config.yaml
hidden_size: 256
norm: "rmsnorm"
parallel_block: false
init_std_up: 0.0382
init_std_down: 0.0
max_grad_norm: 2.0
warmup_steps: 388
decay_fraction: 0.436
MLP neurons of a small language model. Each row is named by its layer, matrix (down: output weights) and neuron, and shows model dimensions 176-239. Each number is 128 + 24 x the weight over its row's rms, rounded and kept within 0 to 255. A neuron's up and down rows have the sign that makes its largest values positive.
A block is one neuron, or neurons of one layer that tend to fire together. After each block is what it responds to, as a language model described it from the Wikipedia text at the highest values.

L3.down117 [123 161 125 150 126 135 132 120 136 137 124 130 136 113 132 126 124  65 142  90 137 132 112 107 142 125 121 146 104 112  90 116 124 117 129 156  86  83 145 138 117 199 157 135 161  92 137 127 169  92 142 130 150 120  75 138 166 115 149 136 177 130 112  81]
L3.down192 [ 87 137 124 116 109 101 113 101 101 151 149 137 131 135 139 117 146 154 143 100 119 109 139 137 140 100 137 119 111 103 153 145 123 116 130 111 109 136 136 118 108  54 174 115 112 156 117 116  95 179 150 150 108 125 131 151 149  99 116 123 141  85  92 123]
L3.down326 [140 125 112 139 114 119 117 102  73 122 112 138 147 131 101 120  90 121 131 120 173 144 125 141 126 118 159 114 106 103 144 140 154 157 141 112 138 157 161 133 153 220 128 128 136 128 131 110 185 170  65 108 108 130 143 105 112 148 133 106 132 126 126 102]
L3.down343 [140 102 114 139 134 101  94 159 137 152 147 153  95 143 185 131 117  93 155  86 136 148 125 148 144 144 146 170 141 114 160 135  80 145 119 171 108 142  96 134 107 161 158 169 121  85 111 143 121 112 137  85  84 140  87 156 143 120  89  81 133 165 144  75]
L3.down361 [ 87 126 131 119 106 129  81 136 131 102 128 121 115 131 141 169  99 173 110 132 157 150 139  78 122 164 170 109  71 126 138 132 121 130 122 122 116 127 170 164 133 145 115 123 125 147 139 100 170  94 108 152 134 120 136 119 143 162  86 111 136  80 129  95]
L3.down595 [ 84 140  99 130 107 152 126 105  95 130 132 105 176 104 156 175 114 137 136 118 142 106 163 153 140 160 148 134 101 105 142 128  96 152 135 110 182 103 114 146 141 136 103  82 154 157 111 150  89 106 134 126 148 127 146 145 141 165 168 125 118 119 140 104]
L3.down648 [122 139 119 102 108 143 100 162 120 126 133  91  97 120 113 115 101 106 151 125 132 151 127 138 184 130 130 138 148 132  92 122 133 128 103 160 137 135 155 115 132 148 114 113 144 116  93 164 140 113 178 121 128 149 123 123 128 138 129 112  89 137 137 155]
L3.down693 [119 113 182 124 133 173 129 142  77 111  96 127 124 107 152 128 148  47 141  80 129 147  64 104 134 128 138 137 132 140 115 130 136 139 153  93 161 104 132 132 114 203 104 118 148 144 125 119 167 109 111 111 145 123 123 151 140  91  99 135  91 120 117 139]
Responds to: Name-completing subword pieces

L6.down113 [111  89 130 107  87 134 149 161 106 106 121  87 126 142 102 126  88 117 177 151  90 181 104 127 131 112 100 143 164 157 113 152  91 131 134 130  99 154 115 152 111 202 168  78 119 119 140 104 104 112 101 125 136 153 149 136 167 110 160 130 137  91 163 129]
Responds to: Word piece after initial letter

L5.down6 [119 121 152 108 117 123  98 110 137 128 130 141 144 114 159  77  98 147 100  80 163 117  97 115 143 129 115 138 109 124 106 144 140 100 116 135 100  85 120 142 163 157 155 112 143 123 174 156 147 150 212 156 115 136 137 134 190  74 161 139 102 116 114 159]
L5.down27 [153 129  89 162 175 125 142  99 137 128 127 194 133 156 122 117 133 124 110 135 120  87 109  92 115 162 131 156 151  85 133 155 101  92 129 163 114 121 139 107 129 203 118 104 123 134 145 132 163 122 105 141 117 123 109 138 122 116 137 102 164 128  93 130]
L5.down367 [103 141 151  40 122 176 122 116 113 137 134 122 117 154 146 109 142 135 136 136 137 158 130 132  93 140 165 127 120 160 104 122 160 114  94 108 154 110 138 121 102 144 108 120 160 161  81 109  88 144 182 119 122 127 133 100 121 105 144 140 131 157 114 149]
L5.down511 [ 85 118 151  97 134 130 126 164 135 104 107  81 136 137 135 113 119 135 131 141 106 153 123 112 136 128 165 168 136 148 178 118 150 118 127 154 131  91  99  96 146 255 130 130 134 123 133 119 138 119  55 135 150 142 133 126 123 126  80 112 108 167 120 117]
L5.down592 [120 115 124 114 142 142 113 111  92 117  96 139 128 131  86 155 127 107 163 146 125 105 130 153 140 105 109 152 149 117 126 120 118  94 156 153 120 104  96 162 158 134 101 136 100 162 101 129 111 146 110 133 136 101 126 112 132 157 194 179 118 132 125 142]
L5.down645 [106  87 163 164 144 103  96 161 157 133  95  82 152 156  94 169  96 117 148 115 143 137 116  98 148 107 138 175  83 164 120 145 142 113 142 153 158 107 100 105 151 137 158 125 158 174 104 105 117 111  58 151  95 150 129 101 118 123 111 105  98 132 102 156]
L5.down658 [121 140 134 125 142 159 142 117  81 117 124 142 136 149 108 145  85 160 165 101 105 128 113 166 146 136 110 105 122 100 155 152 113 120 119 157 103 143 105 140 113 255 141 122 120 121 145 174 116 120 165  93 161 128 147 158 114 123 175 111 121 148 135  94]
L5.down701 [151 154 150 104 137 155 126  95 114 172 113  82  93 157 111 152 107  90 111 104 159  99 114 119 122 143  86 151 130 137 129 182 143 115 135 156 151 138 146 106 123 221 157 109 142 125 138 127 124 104 174 117 129 138 111 124 148 175 155 184 129 120 141  94]
Responds to: Narrative verbs and time words

L5.down112 [163 116 118 139 142 163 120 137 102 126 134 147 108 135 183 146 144 108 108 147 147 144 132 107 130 175 135 120 166 130  91 141 132 103 103 145 103 169 100 104 102 189 112 134 139 141 119  97  90 134 129 123 130  93 118 126 167 109 150 175 126 106 124 102]
L5.down141 [115  97 148 170 172 108 118 125  76 155 129 110 159 114 108 112 101 145 173 142 139 116 170 172  75 111 104  80 124 109 119 141 104 152 142 118 143 129 127 129 139 121 140 106 141 120 100 150  87 151  94 141 136  95 113 159 118 139 143 127 132 102 116 103]
L5.down201 [125 125 129 116 124 120 129 100 124 143 130 103 111 111  88 142 127 152 104 144 140 114 107 126  97 138 114 123 147 139 120 131 149 102  94 117 108 153 123 105 137 151 132 165 163 109 100 130 122 103 181 146 125 113 155 144 145  92 151  99 118  80 133 125]
L5.down311 [112 170 125 113 114 163 159 116 122 124 179 133  96 143 150  74 119 113 112 149 130  89 125 121 116 110 151 128 125 136  95 169 121 135 137  90 145 133 136 130 119 222  92 134 116 140 144 129 121 162 177 140 136 104 129  98 134 133 156 117 118 133 111 134]
L5.down335 [101 126 148 150 150  95 149 171 125 120 143 114 144 162  99 144 146 159 135 122 144 123 164 160 168 112 109  91 129 135 138  94 126  87  96 122 119 112  94 151 165 203 131 106 109 142 160  88 133 144 160 148 144 122 114 106 118 118 112 110 100 104 157 153]
L5.down402 [125 120 119 124 145 127 139 119  87 136 123 142 135 133 150 141 135 137 137 124 117 145 143 129 132 184 150 122 119  96 159 113 119  98 125 125 128 141 139  99 134 181 131 109 139 152  72 161 124 169  42 169 134 121 133 100 121 101 135 151 115 102 154  82]
L5.down523 [135 132  93 136  92 129 130 128 109 159  93 149 130  97 126  90 112 162  85 117 113 108 134 125 110 141 157 172 159 150 156 140 156 133 128 153 133 155 129  99 125 148 120  71 110 140 135 136 122 155 126 128 148 144 100  83 119 135 119 136  97 141  92 127]
L5.down635 [ 86 134 123 141  98 126 136 129 135  90 146 132  94 165 134 109 134 122 150 178 126 119 155 131 112 134 177 123 117 143 103 113 127 104 138 110 107 160 136 112 121 216 138 170 138 141 144 126 117 150 107 145 144 121 155 160 128  93 106 150 165 155 104  95]
Responds to: Word continuation after m/w

L3.down354 [117 153 143 138 158 112 119 105  82  90 118 131 108 110 124 125 106 115 120  99 147 124 150 137 150 130 131 168 115 107 132 147 116 136 110 110 138 133 139 131 128 235 112 149  98  90 117 136 108  95 179 129  97 149 113 133 131 128 129  89 121 141 122 153]
L3.down369 [104 155  98 111  47 124 142 168 133 108 131 106 105 147 108 153 100 145 124 118 137 165 133 123 105 182 112 113  70 112 110 151 135 159 127 134 122 100 147 133 119 161 161 122 129 111 124 122 169 132 117 113 138 131 121 108 118 165 127 158 118 196 119 135]
L3.down381 [105 126 128  64 130 106 156 125 109 121  99 157 133 158 104 143 169 127 119 139 101 113 151 139  88 106  93 102 127 129 140 122 151 146 121 109  97  94 136 123 112  87 105 154 104 133 146 120 133 122 177 171 127 160 160 114 144 138 109 122 116  75  95 140]
L3.down400 [109  87 136 127 124 109 149 102 122 170 148 154 113  89 111 118 139 109 152 143 142 142 144 112 169 133 169 121 120 146 124 142 148 134  83 139 190  85 113 150 136 182 140 160  95 106 140 123 121 149 190 148 141 111 133 111  87  79 144 122 151 123 118 100]
L3.down496 [135  98 173 129 111 100 120 158 124 114 129 131 113 138 129 119 117 146 127 163  68 125 125 152 130 146 120 138 124  88 149 105 145 130 158 151 101 115  80 120 119 155 119 181 153 148 133 114 196 120 169 130 126 120 138 135 159 140 132 171 132 139 147 128]
L3.down515 [128 155 141 133 143 110 142 169 164 131 144 177 149 135 129 105 141 111  88 101 147 132 133 140 152 108 132 118 142 103 113 131 159 129 103 117 105 154 135 152 129 170 112 156  80  90 139 108 113 107 202 133 132 143 123 154 102 146 133 142 135 143 115  98]
L3.down579 [117 113 145 142 103 132 154 108 124 102 115 116 119 143 163 113 155 131  96 131 147 152 122 154 132 143 137 122 123 167 147 120 137 139 115 162 115 125 164 144 103 255 150 142 121 122 107 130 121 153 141 103  57 114 106 145 109 130 113  67 135 143 120 110]
L3.down652 [148 145 162 130  91  93 144 110 100 119 139 113  87 120  73 103 162 123 119 127 138 136  99 155 120 116 155  98 134 128 129 135 142 138 131 147  78 141 174 136 134 197 145 149 117  89 160 102 118 135 143 160 151 122 134 122  98 172 145  93 140 130 150 130]
Responds to: Early word-piece letters

L5.down86 [100 105 113 148 123 107 104 156 116 151 154 110 109 115 158 163  97 128 141  97 142 136 159 115 128 158 132 140 127 125  96 125 105 127 161 159 111 101 166 148 151 132 169  96  98 127 101  83 106 120 126 173 166 124 144 107 118 120 125 138  94 134 102 128]
L5.down242 [125  84 140 162 123 171 143 105 142 116 123 136 156 147 174 149 109 121 142 127 194 107 153 116  94 136 123 169 155 143 117 107 148 149 140 157  97  90 116  94 165 244 151 158 167 103 113 137 109 133 125 148 100 151 131 122 128 145 133 134 134 110 124 122]
L5.down314 [157 121 137 165 143 100  86  72  94 149  95 100 163 165 112 111 136 130 145 169 149 111 107 125 147 118 148 104 152 127  99 152  97 173 130 111 130 145 131 143 129 158 174  94 103  79 109  86 140  96  72 110 137 127 107 141 148 111 181 160 135 111 158 130]
L5.down341 [122 105 142 119 124 146  89 122 125 163 148 134 102 137 135 119 131 144 131 124 127 147 160 123 131 141 116 135 137 176 145 157 126  99 115 100  91 116 116 103  84 226 109  54 143 114 111 104 103  90 171 121 122 143 135 148 126 114 117 121 130 182 120  79]
L5.down516 [144 116 134 159 106 126 110 119 126 127 145  92  94 121 117  99 121 156 165 107 132 135 149  92 177 138 122 168 170 102 136 154 149 159 112  95 112 134 135  92 129 129  98 153 146 138 115 107 107 127  42 101 132 105 120 125 136 127 135 128 138 142  92  98]
L5.down524 [126 185  76 120 127 158 128  99 162  98 125 126  95 129 117 172 146 154 107  98 135 140 113 138 157 135  93 166 124 111 175 103 162 121 114 165 101 173 118 155 119 137 136 128 127  95 147 112 144  68 177 121 140 147 147 115 138 108 190 127 136  94 110 148]
L5.down646 [148 130 154 107 150 152  98 129 147 156 146 156 117 104 132  95 105 161 112 147 131 126 153 196 121 115 130 150 136 126 133 101 156 170  72 117 116 103 107 118 145 153  98  79 139 145 159 110 108  84  89 127 164 102 130 120 105 127 107 114 101  84 124 130]
L5.down686 [127 154 136  95 114 124 126 111 105 142 176 107  81 101 160 125 115 102 118 134 105 104 126 124 164 114 111 148 157 144 161 135 152 118  95 136 113 100 172 140 128 209 166 119 115 135  99 151 121 120 132 146 172 138 152 154 132 153 132 135  85  99 116 134]
Responds to: Word-completing suffix pieces

L6.down405 [ 81 152  90 133 144 128 125 156 128  85 107 133 108 138 169 143 129 156 129 104 122 124 115 101 131 123  84 148 176  94 163 170 151 119 116 127 109 106 153  97 147 147 147 130 150 103 161  98 153 140 109 100 154 115 177 135 112 128 104 129 125 154 129 149]
Responds to: Contrastive and qualifying words

L3.down30 [157 141 163 172 134 118  83  91 113 151 122 121 139 130 135 124 159 121 121 105 124 101 111 124 153 166 105 104 111 156 108  97 126  77 154 129 119  83 120 115 132 204 115 136 193 148 134 130  99  84 240 156 132 125 156 140 120 131 132 129 170 171  86 122]
L3.down313 [125 135 147 115 142 139 146 119 137  88 120 153 123 125 136 122 116 103  75 100 169 117 100 145 129 138 164 128 104 110 129  81 118 125 141 150 150 142 118 129 142 126 123 161 147 122 169 138 127 116 164 124 140 128 127 142 122 129 106 116 143  91 125 115]
L3.down413 [160 113 136 115 134 122  99  62 110 151 153 145 103 155 128 103 159 171 160 107 120 107 106 127 120 161 115 121 140 169 143 111  93  71 165  94 131 145 153 129 102 194  79 121 121 128 114  92 117 151 137 110 150 112 123 105 179 124 129  78 112 127  81 143]
L3.down462 [115 144 152 145 115 134 155 107 147 118 102 120 106  77 160 116 140 117 123 112 142 125 136 118 156 154 124 101  66 151 137 129 110  99 137 129 126 115 155  94 131 183 161 151 146 100 164 143 105 133 168 165 156 120 127  82 174 165 115 130 121 144 120 143]
L3.down503 [151  86  84 117  87 125 110 106 136 152 121 158  92 143 136 143  80 110 148  99 115 129  81 119 144 169 118 129 106 135 131 140 135  99 150 122 124 132 118 178 152 143 113 133 174 127 124 129 101 116 121 141 127 138 128 145 134 142 146  98 165 115 145 100]
L3.down507 [145  94 131 152 157 124 128 100 109 120 153 116 112 124  93 105 137 129 101  97 108 127 109 137 116 128 133 158 142 137 124 116 108 105 137 150 116 156  83 187 124 139 174  89 139 119 139 125 107 146  94 111 107 125  99 107 134 145 139 124 143  93 135 152]
L3.down638 [161 116 149 105  85 131 142 127 111 117 156 108 132 117 166 134  92 135 142 116 106 109 123 131 114 175 116 162 155  96 156 116 137 142 111 168 102 137  73 131 101  96 167 173 141 127 128 137 134 106 165 117 114 140 132 128 133 177 140 107 117 136 138 154]
L3.down660 [141 113 156 141 142  99  91 137 168 120 145 147 153 118 134 190 146  88 175 155 158 114 125 145 146 142 116 136 159  94 153 139 126 143 112 121 160 127 158 165 115 232  92  96  89 131  91 102  96 104 178  95 147 113 159 148 107 180 141 156 162 179 148 112]
Responds to: Ordinal words and auxiliaries

L3.down159 [120 121 158 136 133 109 142 146 136 117 128 113 127 154 185 118 138 170 112 128 120 120 110 118 157 154 116 139 127 114 134 135  84  85 105 118  90  84 135 126 157 215 124 131 137  98 130  96 132  98 222 144 147 106 149 127 161 137 150 129 133 105 131 116]
L3.down260 [130 130 108 111 104 120 126 134 135  91 142 125 135 151 146 117 152 183 123 126  73 122 124 157 109 101 155 131 106 162 162 112  76  73 125 116 139 110 105 114 141 197 146 125 109 107  86 117 124  85 138 108 115 149 169 108 144 123 131  88 111  94 110 117]
L3.down261 [130 121 100  99 102 130 140 123 119 138 107 157 106  79  91 138 168 128 143 118 104 101 170 167 118 168 141 127 137 132 132 161 102 113 120  78 125 135 163 135 152 137 107  96 136 112 118 126 113 156 154 132 159 134 153 112 123 159 134 159  87 182 109 140]
L3.down338 [170 131 110 131 111 113 125 162 108 153 156 131 160 128 144  83 158 139 140 105 143 116 128 129 125 169 113 103 110 113  66 144  93 115 114 135 124 134 102 127 143 165 142 174 118 135 107 117 114 168 120 130 134 103 108 130 121 175  95 110 147 107 149 121]
L3.down367 [135 110 125 117 102 132 119 108 132  81 158 174 118 136 151  78 146  94  90 122 157  98 150 115 109 127 170 137 131  83 110 155  98  88 168 129 135 120 107 119 154 144 174 108  98 126 147 175 110 135 179 130 158 148 193 157 142 109 123 126 132 135 164 119]
L3.down428 [115 119 116 100 122 137 158 150  94 137 138 147 109  66 171 154  90  70 117 117 104 118 144 119 124 144 113 111 137 160 133  91 127 144 105 106 115 136 147 183  94  97 134 107 102 130 156 130 115 144 193 146 130 167 152 126 113 128 114 116 111 123  97 129]
L3.down468 [113  99 115 123 157 119 100 135 107 111 144 128 118  92 135  93 124 140 137 126  77 143 143 110 137 160 117 158 140 114 158 103 138  93 103 115 119 137  97 118 148  93 112 169  88 122 124 119 116 141 125 150 119 157 130 130 143 132  85 138  80  86 123 107]
L3.down603 [ 82 120 122 135 109 125 114 147 172 165 127 165 123 115  75 125  99  73 156 187 125 122 115 115 138 125 141 122 115 124 161 114 133 147 103 124  93 127 131 164 104 173 160 119  93  99 112 117 110 141  51 115 156 124 136 118 123 116 106 130 106 145 150 130]
Responds to: Word piece after initial letter

L6.down106 [126 111 186 142 138  95  92  95 140 104 111 121 133 138 104 135 126 122 116 116 145 134 141 127  89 113 126 122 155  92 111 141 145 106 134 119  95 119 143 132 155 120 120 147 122 125 155 135 158 153 151 161 105 110 134 130 180 129  93 111 133 175 125 124]
Responds to: Mid-word fragments, Arabic names

L6.down89 [131 129 140 118 116 126 145 108 150  95 144 152 146 130  98 102 103 142 109 135  88 120 116 152 109 143 134 150 125 104  93 127 109 101 134 121 123 122 120  94 111 223 151 148  83 105 130 151 116 132 145 159 161 109 146  99 118  98  91  97 128 127 111 114]
Responds to: Second piece of split words

L5.down72 [100 122 135 108 117 106 134 140  93 101 170 130 157  96 141 158 149 128 142 131 108 113 124 115 180 121 143 125  80 150  96  88 133 120 135 137 101 142 182 158 152 187 148 152  99 157  73  73  99 169 170 122 156 157 135 152 153 109 128 118 152  94 112 114]
L5.down119 [152 141  89 145  97 151 135 125 127  82  87  90 117 139 120 152 151 148 142 146 142 136 166 130 112 131 132  89 104 120 177  79 176 124 158 134 148 123 110 159 131 114 134 170  67 135 136  90  79 145 142 142 149 127 147 158 137 158 123 129 145  61 162 142]
L5.down449 [147 116 128 132 147 107 109 136 153 136 128 106 171 166 121  61 131 133 111 109 134  93 115 100 121 182 134 100 140  90 146 123 139  67 135 208 147 112 106 163 139 104 112 124 132 106 142 125 128 116 115 126  92 115 123 126 165 168 121  84 125 128 101 116]
L5.down582 [124 155 101 146 146  87 148 100 153 103 110  69 121 132 118 102 138 141 117 161 139 124 107 113 103 193 165 110 125 102 127 116 129  98 104 127 116 116 141 119 139 182 142 164 135 121 157 124  84 120 158 137 121 100  92 141  92 130 116  97 161 111 105 118]
L5.down593 [161  78 133  93 143 118 111 159 104 157  76 149 111 152 173 153 102  67 119 139 148 144 123 100 112 137 127 165 119 143 163 110 142  84 133 128 125 132 130 123 130 194 111 145 118 112 137  85 128 124 138 136 130 106 169 121 118 144 124 124 158 133  98 124]
L5.down660 [ 98 135 157 170 161  65 142 154 155 114 122 122 132 174 163 117 140 139  93 142 148 164 122 124 179 149 134 153 131 123  96 113 158  82 143 189  94 143 113 139 147 137 124 112 137  73 151 118 124 152 100 102 146 128 158 138 147  91 184 154 115 114 165 167]
L5.down677 [128 123 121 139 119 106 105 127 139  80 103 119 154 156 137 130 114 127 161 152 145  88 109 136 144 154 115 136 128  93 124  98 159 144 127 104  58 147 153 138 145 108 106  85 141  97 151 160 139 133 134  96 131 142 158 118 114  96 137 113 163 174 124 166]
L5.down692 [175 154 132  98 138 111 119 174  96  75 112 118 119 130 173  95 115 146 136 111 166 140  81  60 125  88 149 114 136 134 144 130 110 102 113 100 122  94 166 154 145 140 111 105 148 131 159 145 148 135 139 106 143 154  70 163 133  99 123 120 115 129 123 102]
Responds to: Mid-word letter fragments

L3.down301 [162  98 127 147 113 127 134 113 137  77 145  93 110 159 127 116 104 149 125  90  96 131 141 167 115 110 100 171  96 127 124 147 124 131 150 129 141 156 143 132  89 255 127 153 120 124 105 149  95 117 165 141 113 111 149 138 146 147 104  84 136 132 156  94]
L3.down307 [135 132 156 156 170  95 147 117 128 164 125 119  85 107 122 158 114 107 154 114 151 162 105 134 149  90  99 106 144 148 102 139 138 123 124 152 137 119 144 146 143 211 135 160  70 119 135  92 114 136 139 109 120 170 165 106 130 125 142  91 135 165 134 112]
L3.down431 [122 110 116  78 126 136 133 118 146 108 144 107 124 140 146  88  92  97 145 150  85 106 102 155 122 154 145 136 138 158 115 131 185 168 119 124 149 127 122 107 107 102 149 115 160 140 132 108 111  58 106 118 149 176 135  93 137 142 147  86 104 138 113 127]
L3.down449 [ 77 128 134 134 190 110 138 139 162 147 108  91 156 134 133 111 145 141 141 135 115 108 123 131 144 125  96 147 105 163 130 136 132 123 110 146 157 120 141 101 128 176 111 126 119 124  93 134 118  97 146  62 136 148  92 118 108 118 138 111 146 134 116 117]
L3.down478 [137 165 193 128 151 143 157  92 110 125 105 159 119 105 105 118 111  98 146 131 118 110 160 184 139 105  98 145 108 142 123 118 166 131 136 127 140 134 135 110 141 164 101 116 124 108 105 114 110 110 199 115 149 142 138 100 118 122 118 161 157 121 135  96]
L3.down489 [166 115 159 141 117 135 167 147 136 163 111 161 156 145 119 129 172 133 139 116 105 120 139 133 143 152  94 119 119  99  82 159 113 117 157 120 162 131 138 112  93 213 146 164 126 132  89 119 126 197 108 133  78 145 105 128 103 140 147  94  68  96 127 148]
L3.down606 [135 124 118 114  64 136 179 141 128 108 122 144 149 122 131 142 122 122  92 152 138 208 139 139  73 135 148 108 138 104 119  82 130  86  97 123 105 106 125 174 161 225 136 122 137 126 181 119 116 127 133 126 129 151 148 112 148 115 134 136 139 149 104 101]
L3.down700 [127 133 144 142 127 136  63 113 116 119 134 127 168 120 141 168 128  99 140  89 156 118 112 114 107 126 133  87 104 144 117  74  83 168 157 138 117 149 120 137 117 179 109 124 180  96 117 119 155 111 129 126 106 119 171 162 147 139 150 129 114 127 162 128]
Responds to: Mid-word continuation pieces

L6.down407 [133 130  93 120 135 133  81 127 113 122 138 145 104 150 124 122 109 114 124  91 161 107 108 133 166 118 106 158 105 116 120 169 109 120 133 137 128 143 119 125 175 111 120 169 122 138 100 134 117 160  75 126 170 134 113 130 164  97 109 114 145 126 152 130]
Responds to: Clause main verb